Part of a small language model's weights.
Size: 3 heads of 64, MLP 512 SwiGLU, vocabulary 2048, 6.54M parameters.
Architecture: rotary positions, no biases in attention or MLP, untied embeddings.
Training: a variant of Muon for these matrices, 344M tokens, 10495 steps.
MLP neurons of a small language model. Each row is named by its layer, matrix (gate and up: input weights) and neuron, and shows model dimensions 0-191. Each number is 500 + 25 x the weight over its row's rms, rounded and kept within 0 to 999. Numbers have three digits each. A neuron's up and down rows have the sign that makes its largest values positive.
After each neuron's rows, "fires on" lists the tokens most often at its 100 highest values on Wikipedia text that the model never trained on. A number after a token or word is its count.

L2.gate85:505481531512495466489506515485504483497476515478542490499477488533498496489530485504468508422498481489497473508503545513489488510512495471529509462511563491538526520508518508458503526490511484494543470520493472486471465549480474508487454472488479484465496488521485478528522501511482503524525485502480530488495530532528540493475519517509505525476509517499525505520503495499519520501519456516453496477491498434501516498535501525512481486519486533488539483486499466497461476431534524523548470473507554518488515490454482525510556489500509552418510536498478454509496505495491512532
L2.up85:477466499501503491491525530533513476485489542452531470511434476527495457511519525489427537483485480484475512462467527494529462525504491471560539494545532513498532523497509474502481512505498464490500507500487516520476509475498489483488505479521497505490479514505478501523490489550496490540502444514476488484482497521478538471485477501491510541465488514501556539515529488559514537514491498532501482509524505437514532489494435544504489512491501504509513540504488484496489499424497502523481477468516514495506540518506475494504536494520509491455503509512511451515470503475486498544
fires on: ".\n\n" 53, " cont" 38

L6.gate94:499511522479524474532497483494548537516491470513497466501493507507515470502527492486514523496483495485497495523462536477515536498478526522474486494533495532513471522519525550492498480495511486521541466523479491510441474496527478479493508524487508530512511524484469557490488480498499522502469552535554501507529552489519495475476509469449500470519528527460544449480527478464496498502504499516507493546482489498492518495455469494467538473508499482459502487510474496470462489454450522534501485457525518515458545508530509528527462464489503487517493455531493520503477516440538514499
L6.up94:484499505478493473480530527519479489538497477474497509515525531538527491511515557499486504505538531519529510468482523500475487442509526531463518486535487533474499494469484491530541476495537525461450482484519522482480525461484502480506478518520530492549520543476541512483496502476497482445497491479486500515507504488469486491521491497510487484501463506487494461495528539478508505507510503540486549455523542512522435502502494497502514518492462489516514493498575488478472517515511540519486487500512501521515482464496458504547509504485483474484445507454479530515489553505529536439
fires on: "al" 27, "ial" 19, "ut" 7, "ual" 7, "ersonal" 4, "land" 4

L4.gate434:499492500493466519460469484470489535480544514499520488509523466482530505461506512489487432506455510512487457526503507524497506496484510572489515511536464513506491530488485497482459470529465515491502511528458489542516459536518481517492468486481475462477513477492548521501488538466518487510465523473500517509490513505507515510525464499518526500496525518494530440506553481503483471518475535499460522482488490478529503494489488539491501496493491504531550493500474431504521511549491505480504428520509520483497496498520503509478483520490488516458550547530510493498457461503496451522
L4.up434:486508497488488491446444480473515523507563557488493528514508486477494497479504507496505470501438539527490488491479514572513499477470476554482530510522468528503561516487492505501472465519501529468488514523487493543492492539512495481491476442501512464480501491496531492508514527507518496512480505476539530535501494481520485509496489496529519495501505498478536462487537497491483510490471523504475556515490507486531513479488506518481521488534489486497499494477455459480506534522505514502470415537499554441490457508515487529475492538489468484471500500541483513509485466520513473496
fires on: ".\n\n" 94, "\n\n" 4

L4.gate100:524490505465487484499489510484517533532515486488497460457475465510526545510543493455542460474505531484480460470494494464502487534514486503491492511536473506535499508456502521506469531468482495485489553482492470493550453463492517475550494511531522510536541461539508523497492486519505510511491510515494484533483513473510522498521494502549559495479507529506508469516493474474473501437494485494495522470515482511482474509548475526527573493483528480470519459513547482511481496461486494543527481533513517478511473509521547468498471525514499514516516479523518490484459534490499500492
L4.up100:473534507490487487482508501513504464502574507485532463481528507491495492516504511505451494454516524473539535546505510477491497524508473510492527497521498510487515507491465488501506494506476482493467485484464524527445466474482494524496489506497511494471538481517482507538441501534452537482540521467463503513498478483504504491523513456525509479485518545453499490520521492484493439475554552514524555462538505492505507520524471519524533495462453457509514483525519462533490489501503471495512489497507477509498501538510482457482536560461495474476503517510533534483502530509494517535
fires on: "-" 94

L10.gate427:478531500494478485485530469503496488492465493531509475517515521490534470489498512462460514480521482501504512490524510537445504481495494502496496485466492474486533549463549536478533492495488511524465536476481467541504497460472509492521480442541508511448484459503487482507477488562543527499525505497505548501525533472530536538516563514480513495517486550492504462513523513493452472474501484488533518480532473468516471529480489500520527472522521465485481533508505495507480436512494467536467502511532492471506549520529480515474481512521476525469512522505507500527502497475488467508
L10.up427:491468490506459505543528488478501500511519471533523500498508487483507456528517502501479483483491461479485463501529530473488492505533507523503498543463552484489504497514479482483489535505453507516470514469526481493528560474520520526492539498480480454494525512511484502528485541534478486493438485527589505456464486516482517513531549537545502550510449546519506501501489489478492494500492457512487478514530464453529515487539509477518520473518496469476489498449473466477503541496489509523498506483446505499486503515503494482496496483494515516465487534531493505529527480507525544504
fires on: "ov" 35, "v" 9, "ev" 6, "g" 4, "j" 4

L7.gate27:474544504518513463495506462510513490475501503517521496527461475520579520498452475543498491493517475496502449498514528534521533466504517507441529502476474518532517538493553497546510459558500527492519454536487516503508514562504513518503501480470517476498535491494532472499494447507494509516462485513495521513530539441518498513484469477487485474452516507506484498553507511520513510495476533492502521546494514507485488544480522496480527497499537539498495453452469518502551503481508478502500476503490495478527482499461478521478473497489485471486530499513496496483505517493487463462
L7.up27:531493495495492505534530503540496452494496535511540494521524481459505492502496496489543484454493522516529438503489495474510489499499478503505527495432484482507554498482540468501507492517435484484500474488496564515552476521469560464506484520478501487515477505509508473497534457517517500485504519509488535540511487487492502505490501539495495486473520479534512483533525500509542518482478526505517541510552519463497448526478518539485474511480486517533494477514457491491541526459505466513553473515448486474496491461498510521514470512530541504473517506516489450504495506491466500481
fires on: "ed" 22, "ent" 12, "aced" 8, "ing" 6, "gr" 6, "iven" 6

L4.gate342:542491478518512528466498498528529512476549549516461510501505474552562503494480496481518514516521434494516448496515495470554470528465470537520483489513522512472501493516518500456485507497515480538457454464497486517495504497530503481507485460509539467480492499501503488532496475528489513531507505464520515500490500509441522476523536493463493543483508495505514516525537524506509511539462492540460488496489496512450525489555503521488499505471507540492495471488511488483505489498484494487454470539500516489525483520487505513469432492547505525526523453494515536451472493492491511503
L4.up342:510490488498533483489474454524497550527518474480510497454481491475460503483517495477526489529513534444552541467557498478523531513471457502476499475475540521523536507469482492474482497524483494504563484465475515503527568508526448534468531524480563523504470506437508519512497472491526494546500461491502508494519479503517473513546501472542454491544517487467504541514501493465517464508499489526526476529494507509501501471532479497491467515482524507527532524495473504482507479518508481481489497518493477479483528521530500483480515520490476490477498503496498502522492481463460521485
fires on: "t" 23, "it" 22, "c" 11, "emb" 11, "on" 10, "umb" 7

L2.gate183:490487480513505525482520509479502516471530522476529460529491484496461475481516494503477448465412498502500461459532521504467496517506545529468461482512511508547527544539531499509476490459453497472521498528483527519512495505501478492495497477483491476492539497493503487529513502482515454494479451513515545496450505554548526498517514508522482451528489510548509467533505512510495505502517504486509539487440519440491526473512500502533512480478491518520482511510470468528530542527507508521488426483469533497514509521518526498488506495491495509477514514512503503533502480517496457514
L2.up183:493475475495529555487519489482519496491531512458525481528487491489458498494497513499465471479473516481464500475544522487501468515503509537458505494537444566520523542516506541496470481529505521498496499531458457530505441444515501498485474483479522488486544479528522450497509530492487496520490453522541524465506503533526495497526505500534500479492545479509516489504500483546509530505504471489497508472504479444546510494495515520496524473470511531532495467474505460519519531476481515549502462482528539521475485512480502553464510493491505517465480486531497483537500484475504476494
fires on: ".\n\n" 91, ").\n\n" 5, "\n\n" 4

L4.gate483:487467529498474502508492526525509495495516474499498495497490497485442473506523470475523487487452567489492504494456491459481486503509516551525514499524472545524518461520436528495546541522470521500529522525516513490497517515448535520504467510472483480516524494540477549500485477455487500507474476486482483460477488511472532508541508521524495487474483493511489468516515526452580503483527519521514508505515492514476484508484476473484482471500538500469490553485451483500557436523490489486514478479481506502510473482505507529497524480503488535522528521492547507505482483512506539482
L4.up483:531509515507509456495505502483452537513471486491534529508488525484475537481447503473509506514501539494482484433479475479516532417487474491513518494494488497456491528515519502512474502522446506531497497527510514474513474500472473466512515535528491473493517520527487520477507522471500519527525495518507514496502507531489501521536574512542480511478470487550500504557512511497497497478513486474489474465505474503454503479510480475469498513521491502521520489474486490508510519502501478496530468496496496437503535545595478524485519505478531500542502489515426492493505497474505481492
fires on: " Man" 19, "ra" 17, "an" 14, " San" 14, "o" 11, " Mo" 10

L4.gate172:504460522459508476501487518478489502496461499522500476506479550493526498508460478559450480550495529508513536536464504467482509478470478507502508479559503496517463484534503494502507518482469476447492453485463517461479468538480483531514469533497489506501527513493498500506520465485491506507524546438464499531473534526516480534469503493515524522492551515497493534479458472456474498513508505485525492495515520508482490499480468480576526513474504483507532517537490493492513481487451507503514522541524523505497494501460493471526498536534478510525502527495562479515486475509489512533
L4.up172:558515517483520532469480454500541479457487534513533515509554534518522463500484510523457501496516474520504510501478505439464496534520504522512533504525506507530473543528541504538469500452473476459458484498490501479543465519467459478507474520499481493527531506510514493470505460507494519490495500496499456508502551442513543467519508517488540484515524530499493538466495480457525512484486492522495509477479498502469466466498513516467496477486491460496492526489492476498492506525496492473540513501500487476518498489555523491497496544459485515497453500452529527477503450517502512476
fires on: "ar" 17, "ain" 10, "ant" 9, "ble" 9, "al" 8

L10.gate215:507525507532513479506528522514480532521457553483497516487501527494483499484498520530487496475480502525524456502524513455505494512546479486495518523493516510487466518491569517523484494487487523480508446502485523507489483515541534470481473500498485508489511458484493460562495481492536504512474524477491510487521478522478467552495444477516510447435495501525527541528496516507498517486472500502458521475508449451497490475522497488511522484483507498457541491514496486495493540474523492527514524546469505490518501457540464477544465493496521513517467494545484488564495508460481467493
L10.up215:479455470513514516498527514494553530501517509499533499470481495508443480500505455486513548487491469484450457543504489482536517505515519517502543518518482525526510534481434493514485530513492507493445518499503518521488528513492504501515477449490531516518502500488503471525484493506456482520525495500466502488476452511506460525506509521471528508551507489503489519499529548476493506450453482566492511470449480498500489504516539487502503532505453476522495527524533496444522453479469509504523508453493461506498486478536505533496504518520525501502499484506526521514525456493478468542
fires on: " am" 21, "m" 15, " Am" 9, "-" 9, " b" 5, "em" 4

L4.gate270:472538543506500458536517489496506461512505535502543566496452495515495465481529549526535507453496472494519476503535498533444577527463552489503467475510438498434517468462544523488498500463474490510523478493523506500503477505478515508519476474474520514482464519495494532495476473519439479478507485511491533491516503515508482549491482514504466481478497507498479498543515496499522509499497460468514485526443499493506503517514465495491518460506496506537514480460501503527517505513507541494522497527465530529522491521513515497477518468509469492495502543507507507478510481480503532496
L4.up270:524502495496497539501522499487498484495473490515486494529491482487526479486505529517501477511459518555544479485508525494491513542488529488465492518480478491466489470442493486459478547486504493468480541546486540519502498466498501499538494490473503534474490458451516515534498469538512537505498509526429518507499488430462542493508510516483476548459524497503456498531490520501510488463515529448479518494510545511482564539497526503500488510484480505480510527491519472523484492503532521542476540501471498465530535490487518476503469480492472512530483552511536496490514503484498462517
fires on: "ot" 27, "anc" 17, "oss" 14, " rele" 8, "ann" 7, "ric" 5

L10.gate272:499525498583523496510470515468530505492495491504532551521495480480518482505510455545523521510512454490494467494482512476491559518491480472532452502455499496529526514498474463517493496521490517533504493496517509509495421520464478469481487521459509510510505510521522504524493490521531539477515473550498472488507466475565507471489562490524447510527494541512486515526524466501516499514498522484472505484501447453477512503499531501523496495535518492497519488509482529485498488462507510497499508494512506515509520526513507467475510505518483506503479478514478452484496527485431428492
L10.up272:476492481547490463519491522495564495551522482486513474510495499499495480503529516494521489513508507488501517531501527492501551471474486493498500508466475490542508486496505472507483506528478524475457531480514539501474496460479492470478434510535486496510515487503487485461528523503492463518490558548527521533531532457552453503478470514512439566509532488493513486573484466509476476498502468530533515501446535498538480528511500517481522480494506496513481541494550480473536460470475504510515491494482505472473494478503500511534522511502495487473494480482527457510500522482478508502
fires on: "s" 18, "es" 14, "ed" 9, "ent" 8, "ing" 7

L10.gate329:474511509513518518503515546532523507474483551456520487504516521491505473522502438526523556530455549468496510501490475507490512454517502536472510510528498500501484491459521495506478540503532515481464456512543534454507476484515495511457473519495483524469449477480466512523486479456519514472518479460482503495494478486502494511506450507507478450486515481533543497515518519511511497501453497506506517522505481484490449497489517515488523528468482523500532466525478462487507545513525480451483530533510508485510533491541473538553484507480522483519517533484527447511515523480478515484
L10.up329:521418489482485499517507517482510471494507489531513534490510475563511500553494472476526510502484505513463489524535492474482484514440498489508472501518520524491522496441500519492485529501476517466520482559527454496480488497454532499500521515487505510548518478483468469495475497450529478495535500501485547495536486529490500525522507498498524493506502523533474507475495478474469496536521514544472515460470483503492467482525516501470495503475510490505528478465538468517515499442506504542497528470482493500541505444507520523480527499506516504508527506512562510521515478535451546472
fires on: " M" 52, " m" 16, "m" 12, " am" 8, " P" 6, " rem" 5

L4.gate382:459533478478513497508512484527518493477487475505524508479498496487533508525520535503512512532503499493510514494490500499480550507478519489485426533489492517475534482486504478477538438512478501484476495487515505537484476520548510507481465472524539466459516493541506533506461485479523519491515480526560558507497506474500484483537470437527491545521527514510499460547493502492523468524511522456498503512441502529503563517541490524504489484485477528505513535511441474485519478491454487460469531517509522480474508498521521509497487444491500498514485486494515502466519482529474509534
L4.up382:503541488460489524471491476473513496484472552484521494490486481512546547507514521498537525484488494485538529498518511492523547490509505495515474497518529523500533508492497496510485474537490505450466472453539520472489485495466486515480471489514499491512524485503513498489446515535490496523513524529517556486502487443524506452510453471516518522507511499522529516537539494502508493542560482484542516495468479523428550531538498488492504492507489520460491530452507504486485422501517478488507476509515509482441524530487510486496546490483506480485499471524482478477526479516498498534
fires on: "s" 17, "es" 15, "ia" 12, "ers" 8, "ists" 6

L3.gate44:493529456473520517472487498497491510495511504527489519551522494526513480479524487519477482505487527514470454519448539499492540480502502511524551499499503495474466529530470523496480553520497509486505515501505559533504511489494523489539456492480482523516477518505502516456486464456496503454505513513487504475475500518496519520498515547505479497541521471523474478458491540441526492515530512426470500517538512510471535480515489546494512479456493527536499530480509536499510460505535508497508476477526486533518502493452461473508503469461510473540511523479497560496503492490470486457
L3.up44:494508521506487499501518521519488537518495441549500503518506495489550523494531483461478480529506536514487440507473535507498497486440525524478538503498489514459442558510508499499476517512506487495509524504485534541525470479528532545518507503453475519510489526495496505498484464477461470481498508522529515484463510519440496516486491527474483458506536460523461526493474533493506459489520508448512508515528502522504554500492485506456534522470456503552517510519497545536518482497524484474490455501519467518489475505501509501531498478510481470514513526454497526495533464527504490496
fires on: "ig" 50, "ug" 37, "an" 7

L6.gate97:534527477492445498456510511529546496470503468512510535505461479489507476502535520543516489484502491515489510502457531469484519485528490466475471512491489516499523490560538474468508477505485484524475449499498491559485508514525523520485470437512496489533509487527543535545482487508443494531491500514516515487507483508462529466462507522503509524503510479492480504487506529491485571522538478531546471489461482469458518525539519499484473470531517506526446520511497451525510493492505548492484459497509495502493521555496519461508509505475484509518468495513529509494477491470508520497
L6.up97:522530479463477482502489551517519452449517456500479533524492500512479496488544501502515534512495479533522509521469494481532486492487475474524485541500501515468510508501516512478522491490486550484496454492490552502500509487515563455497448504514486545534505492533499497486480498509479501444523482485488520508494520470464504513488493522508498528500494460513503545537523484521505494500511531567464481468470551514504492449493479486521512489522454495483505508488484462510507502523464505517486503532505502509497507543527530530524495493480461508496439456456499518545475478443532493537
fires on: "P" 19, "an" 12, "amp" 8, "ack" 8, " sign" 7

L4.gate26:509459511500496413467511492521504495554497505551497520491491521536488496482454491507513503576509539512490477517502478491503448457488495488489533510502485486463516543496462489512527486522513481477498490523470457526450511527521560523496488488534529511489451508514498482463506521525482496517503513466492519518528510519480501515475540520521530508508484512447524518493469515487471535497517467470531496483457492482501480495483519493546512466457464494502498471512539504507451451508487502544511510519517503497513461529515463462495466528498492473528514547510507496466511518502516513520
L4.up26:502507493513488513541537492494474463468502511472484484552504485506468448472494514469485500506466485535532518547517480530506493494540532510523544515469499517487515512507496519496513495497463519477466483496522499500531531522506489513489496511522487453495490516548512484455517487512481455470439526492497543529519485475530488496461538559538488478494515518494439499534487480522480506460471483480486502512486465521452479470527518514523528524520542480505537465462488534476482495505523488484521471526489443511490470495536481531508524543500490467515490448459491536521487526518499525506
fires on: "ar" 41, "ia" 24, "al" 8, "an" 6, "um" 4

L10.gate134:549464497532508537509488531488510483486529480494528555490494503513512523533511500512494526545499480510467514520486465540501501503479464515498506469507500455503448503526474518503475526474514510478526490485496501502476494482500519466546533506516508491471500514494466526505468489454540502492516509508528521516488486473549562532517491477510466444522499520539490479506498467527500437534505505521459508525479464517505500507496506436496514505515526501498494490510499502443520499520513454472460536538463527488548509463478479551496440533494477522530510501486495467481510508489447499474
L10.up134:474480531482543466485539529509468513538515520527491480540529462542540511503451484491529527535487530472486510489525485495505471509474488561520511525472537532494501513469500494554500507536527482483501450495522483509481506502509477470586489487545494520529499528508527508467533546467503498495454516513486457458467495510511496457555461490515522465502517472507460476504487488513520487528524458492504521509483495490525483523485485486537515490515499509513480487477539486468493488508482476489437479525506489505515476515462481500491515492503497486499502512485532495462487478483488432496
fires on: "ag" 13, " j" 10, "l" 9, " in" 9, "pt" 7, " In" 6

L7.gate292:501500488474518462494518524476529521475486502506505465514496506480501450490482518474489486531542463515527489514503496539510477514496462491502499501444491513532482548520571483467500462469484480511491493479547470512492522468493552498515499494492554451474495507486500482561468471517510525536515550507496539476490475508504507539486494513496491481497499493501505517509527515518441513445499481528483526486488508474561500455511510449548513547499482546530530512507490460483478477494483527472482546503476512522492482509524504529488510504503476528453473498508489534477494524503538541517
L7.up292:507478500478471495468515514494546519491497518519504489474524520511505512491533492472461502434543520516523489484489485475462500481468498482519519504504488507502517478476522513549536486496494485507512515551529494491517459477505481522497558479499511473494486512464505523506516533526505491499513473502540507518523510491530489506520514561496523516504481499577500520481536516493521454528501498516490563489496483498491475497489492473494519541412506522507531495478513462514504503466484522521515457496504443491479519476475482471418474504491555479455480538479505503456490500516476518532
fires on: " with" 38, "W" 12, "ov" 8, "ab" 7, ")\n\n" 6, "ev" 6

L2.gate285:544488494509509508511486531519526473473483510470496523483500515519501471522470513523525493477522487524497488473503486502531491550482471503545435473496560465467523436485494547520465514541466503497487491506498507532511492480489501527488433456524475462525508505539504482504491501541510475485518499509518519485542509535534495498465532483464507532514499467469518462554456496497507492501514467491482530485559481475508477513504496512468513541518515514479446509467506477511467502487479540472450492501520521498509465480483529507483539498511477500467537492486498526492447509524467475507
L2.up285:477491533488516480465491493509528468449528513496513478505509523470508499500514499503530501567511515499510500494515525501504542492480476496460491500519529488475482469471478519538493485502532452556470499461480465538540535503495506505491481525523468506514516443455500517487481532558501474530468529513514509539503513489502498509504506477470527474497488477507532486462483524479550475511486462498498519479547528511468502470495525484475483528522463560450536493505512494490480510529485490476464545495487509495498495561506523540528467506548450522536486515500489512481492483456472517463
fires on: "und" 20, "wards" 19, "it" 15, "ind" 11, "ad" 7, "on" 5

L7.gate113:532535485517479510532470517504503518525480475462489535526513509457490530492520550502509553545519494500500465503489509576543492515484514492499549497498469486531504511545458501518473482496476434511498495481511511517502470461510464508479477469509464450452495529531512465470482488490501503474472544502473521553498525493521523473476495513505505481503525538505490506508510523468508467507520520505500529501459486480519513479473498498535523526472497498482477507461492517493507527492458454501484436481494521524522475517559495509463496466451507511468537530488523451511497501478500488492
L7.up113:521523502510505521496478514512505485503535449514499479479507495528508490440501500496505529506488524502520473522497459475556533524492502568469469508498522522505506476474502499532552470482493495499459497489491450487508489510481482514469488523508499449499534499473522515495518501466514504514538519507531481527476527489509506514520489511464456517482523564515459485512514494462489541473526472513492513513468484497546526507537465476566477514545471484539479471453495507483483527469494493509490426508494539513555469543503529489476525494492460529467522490518507504477491463513494481505
fires on: " in" 30, "th" 9, "ch" 8, " In" 6

L3.gate226:494547497487509476530494543489489463520509517486513538500535513476499531472517519501504496532519563516478548487504510481480475531507468513523495527524525486467525487450530527469478462560485544513465510476502486485508517438474539487524502520506487505514505496533488506461483533518510532458509489519519480480534517532508492520488502499515507482492483465507502511573470518525505459507495471518502478458480518489489509490481471502522526528520488493436490465517521482459502515473510475475571502495511505486532500451512498487476485505473542501431510453513496479495468537507521488505
L3.up226:442502518522540524489505503518475482517505504478527525568537473519544505464475505527486464509520493493488488538495499514503473526537513431494577506504464483499462522452466512478488492507464536509525461532479541480497481499502548555477524529475536523480479524508478513512472509496493526506500469506546511491515484466488514477482506497465487508507549519512502503531484538516524534511499496511497487486491485476498493504479480503534514502486473445447469492540481488470549498463536501500493502505549484490484500534507515494505550497483507467478489465485495542488489506480471536528
fires on: "qu" 20, "y" 19, " m" 15, "-" 9, "ol" 6, "ours" 6

L3.gate151:479519499531522460551555492536520518531474516498481510544514520450505520495446522525488491517511505504472475515491497509482496496513514489495528495517476495474496491534486495453489499484515453498530430531510458519507484479493544491495527511522499484491466554506497460480461499505506502531514495526527493503515485511470508479516492470446527508529493489531519483441445486476473509479509535531487513451496502513499529493494489474463519508478527542484504432519493527498470500512509525496511514500488485494498489569522517483551479534454514494511456528491525521546551508519515488521
L3.up151:460447499499562445528506469514534484511503524493497514560515483480487491511500530533448470538535486507491493526499510473521485455452487492508512462503483489488506475548496499495467477496511468498469462507496491530504491488500524518491523508556524525504485529481503504487482457512499503526542486497513464494514499501489518475522555410467569481504469513479500505461471470481503508489499556504500515478521503499499525465522502478441527517499503508475513488538510521481509493501499527483519519503485492530478503511517479496558504519450495500515455505473527533531522476518495535505
fires on: "as" 27, "id" 13, "ank" 13, "a" 7, "ic" 7, "and" 5

L6.gate148:491519478453517465495495511480538487545512520539441490487476486515518478478518492485499509511516492481548459498501520466507472493520528511505478466476528505502501497488527487517470503470489481508475525495502515470504508455505534494463484529505502527486505492467514563551445468467515461486495505507511479538479538458495476552534454484501478454502502502531481481495516525503481519503531456530502527522463504464514510528482491510488529505513523477496517498490534500479548492533502481532514490507457500464518509458545507534502506488513514506461535453547519511505502568509447527476
L6.up148:501482481476513449500490505505506486474489509498498507517531473508590555508469514479477533463497498459517476478510533507492505508494494517500479527504517511480471479471526508492504462502519514475566499517458487444486539482472485567497503512526527508489482523497536466469505489500525473498516507516509508558455454519515493492466549533474524506506539498514476506460542538489472522497554497511509515468503516485485468521464527507477446532480457503460519522482509526497457489515519473500517488521506506484546505494520490507479511513501478484467508480513465546512489445476513506495
fires on: "al" 25, "ist" 11, "ern" 10, "o" 8, "ic" 7, "ial" 7

L3.gate332:435489507457523512514500499489461513520447469502488504545566486521520514510468496467490446455457490556504520474501555503474473534506524503533496481495502489503521526503489490500534504539511511483456514488466536511480498503525515509481479515507524486528516537514545544463514475496485461511500502470512510556505521487515571470509485483517496497470524524521496526473475522468509499483480479507497485479523503461430521496485511517503506513494486499463481464468477486501526479484496480503517473499540512505506549482487504484482506485513486534488518487501494454564515501529515520445
L3.up332:495487506498504514532467514457501495502470499558456520548523497446501519519487519471530467480495493511477482507477498469489550491487529495483508510493461475464502519503522483453480491521542487511526504481508494517462502494524512516494496500486495483553528517539529531522480447492488513493484513510553512480509529504545473509506489511490501446467520471484482510487465500490523535547501470486505518521516512481468525502488497515483509480496552541468536435497524526487511459467579500553505493470505586491522487494485505493475526476528492505513490502503501475492464509525492480467
fires on: "stit" 19, "ame" 12, "ug" 11, "ig" 10, " comp" 7

L4.gate313:499488537531479488545495474516478507534517534504521504515490476438505456464541506452507527504501520475527470487515483476490512499528532515454554498471497494510479445489507508495516501509490496549529491485520547517498489459520479538550500510481463525470481514470508492499530519492508502481504490514469501481486500547495521502489478463559522498497499501500466485518542486492570473495478435490481524500544497512494484522484475488477499479480462504477511498484540494507506558498467494520478468513481506458510463470475502489536529517544523551493516449478470517505481541490479506494
L4.up313:531500533500437517511446536518491490516534500504494543444550496482513496489500517502511514510522554486496507479499480457533501498517469499489481501513494552478448482461516467499469501535482501517528480471487497500453488508506485507495533485532511572490517508417529507481502500472537511536490487442503450522482478501551517513481461459500473469499457511502503502535557503494519481467467451523495490484498496489489475492529508461489494496484507511538484503500497516516501515504488492512529532520476521477464500548482500443490493513496533502510526505527464493511497511516479470507
fires on: "z" 23, "anc" 18, "s" 13, "al" 8, "ity" 4, "ible" 4

L6.gate337:548469512528512528509465483484486538502496525513545471531504512500469505483494487468509495503507490532485451496509503509485489495503496510508457465527506427507479481508491507526510509504555482501510483501506474486534515464513509485478494467487502521521526526515493502497479538553537539517509513486520513460486473504517460476553479476513538463471490492518511487456488473503495516526524507502519521495507487464544519489446527477481531507497491514514502503551533514500540508506562485485529445479478521463509493497479455507484439502478502518465544520512479529497471482544429463519
L6.up337:506513499534513517486509497520521551498514527478518515495502469516478470491485529478510461503500507500509503502461435540491528480509464531442487481507473490565466475544458484429504501498531553518524531507489498501510471513467476498507484524532498494449497507527499515488513494479493521542505515477566487507509483522516491511479491493523488487509501485500501516455508526488485552531558469495490504470493459526504513509477477527499472532516530486514535506485512547536463469530508450480496506471485526512473461484563477531475527507530485508514503542486467494494531493491471485478
fires on: "id" 19, " University" 16, "ago" 13, "up" 10, "ud" 6, "sk" 6

L4.gate153:494500474489519438521539515505490471488476479479484476524493512500497474539500550534454498501510549553469540528466496481526489507498505523459531463544484493525492489491500543483482544507506520541487492500487527522509473516517501486502520510478524458466483524464503482524482538457507508527508471482492476475515494556494492527521486496478556466517497468532471509498477508519516500534454502523529492508474453478482516491490497487482461484468491504518468529492502455520527521500565490508469474471528483484512478542497513493489427477524465471516480497496512474479526482469485482541
L4.up153:485511511487465456501509514502490482505501509448465549522531484518519488442473528484477502475496537531532490518497500471529475471497512465515519498501482465538514502445533521493503489483515511517460513514516518472554486533492464504485470497534460480546479512514485502529486516546506521477562508465545453501511529527498471479517495471496536480512517531513455511444522507444520497500475518492483495462544509495487530477474512511477500460477520481535494522526536491524525467539506487477503483514528546480499514523499525492513458498519492462527471445502492493480528482476488521483
fires on: "as" 25, "ct" 14, "ago" 12, "a" 10, "us" 6, "ut" 5

L4.gate169:506569525446448506531501480469495528542472512518487507464488478472528515506532500493481518510509468465523484463520521466511508464484512499504491523527481490541536535483514467555532496503499516490509489492509510465515528424528445473548479501481498495466469512552511515477524527502521523496490516512487503505502510500496498487494495491545466493492484529517525505492562507482518516475499494493433537503504446481522477521512502509469477501466516482471510495500509515463497488490528539433507487496499482524519439510505476530471516528496506467487460473477499493545495513498520513479
L4.up169:492470469478468488485525559510479493512526495492494504474509502504523487509508517510512536464500487509507522508513493453525519507519525538508486484487469508429530449514445507483506494462505437478495496478513529498498522470511482499524501510468488543495477527476471468540508500512464479528515520499440506504481504495512503525477498535460472507466472538484517474489508502567530485456489565517479489471519507515521497514531486524477507496522492485476499524471511490462522507510491476450495479483530489536493457548552492542514485505533523479484524486525537538553528505527478478496
fires on: "ubl" 19, "-" 15, "un" 9, "ine" 7, "-l" 7, "i" 6

L3.gate26:439559482491504522477533489484538543488534488497504541505495438503473464503502479487517488513471501530521485464477510522529486537492514530496494494495491467473537522509500524484449497482540486510493504468478526518534464467487544523550490551499488485504487476472520554491520542523497502505521452493486503506507526481443503461484505525460519492515512502504455480510499541505494548474526503499516508479517492464504477495553507517466473536534483507528483493489500563513518480477481498470489488528529486501468459533493517522497523487481535501511494481489533479473520471521498524555
L3.up26:481492472499539459502506549525514514515483488548485502520511476515554515463524493462507541493487485485494500513523539521483470466534539537489479492496504528497488488528504507507520539498482477492498502497506475531512515500508492514500490512515491458483490533517473531508491489559459505528522509525492474498435440538453469484507498527489482497504508520520511469445550520463426528460513462482567526500509486535533492518496475534464540513503508450543482521494537483476514487477486478465482501480514471518523530503491493502466474502506508485507503521488510519541464522524500513483
fires on: "a" 17, " so" 17, "an" 15, "ia" 10, "y" 8, "o" 6

L4.gate144:489487500522457536444465503512543455478492551499515494521520491500473519479537517519556482502485434499482445511483451508507515487497544502450512459507487521487514511540516533521477503498499502535487484556507482498514487506530501485518499525492503536502467431534507525496504507464495489485454440515525555461532479522486487503558501504513482524491515467478496501529490498481463521505487457496525470492493486487512529563537491535507509508532458475512495479503492509528494513491513509512501475500514472480518466535502457488501450505521504508518487477500518538501512489458515497511
L4.up144:468498515518472532494490465488533456490527532486503490521502495460469530509499539526516528499479503491505500505470567508512498476509505493459495572503511470438504502480485508463515492511514523556536482540496545514498484539515482470541480478460473511481515476507511469534508522495509477520527497483506503474535483504446492510474466500512490520519538447503520499514511481508466561540503493522543487495491506509488494509528515525488546488492456431491480476547530473531519457495502509535511485483480496493519523507506501526491455477514466508484475507487497520450520484515466458495
fires on: "20" 42, "ot" 33, "urch" 6, "ric" 5, "ast" 4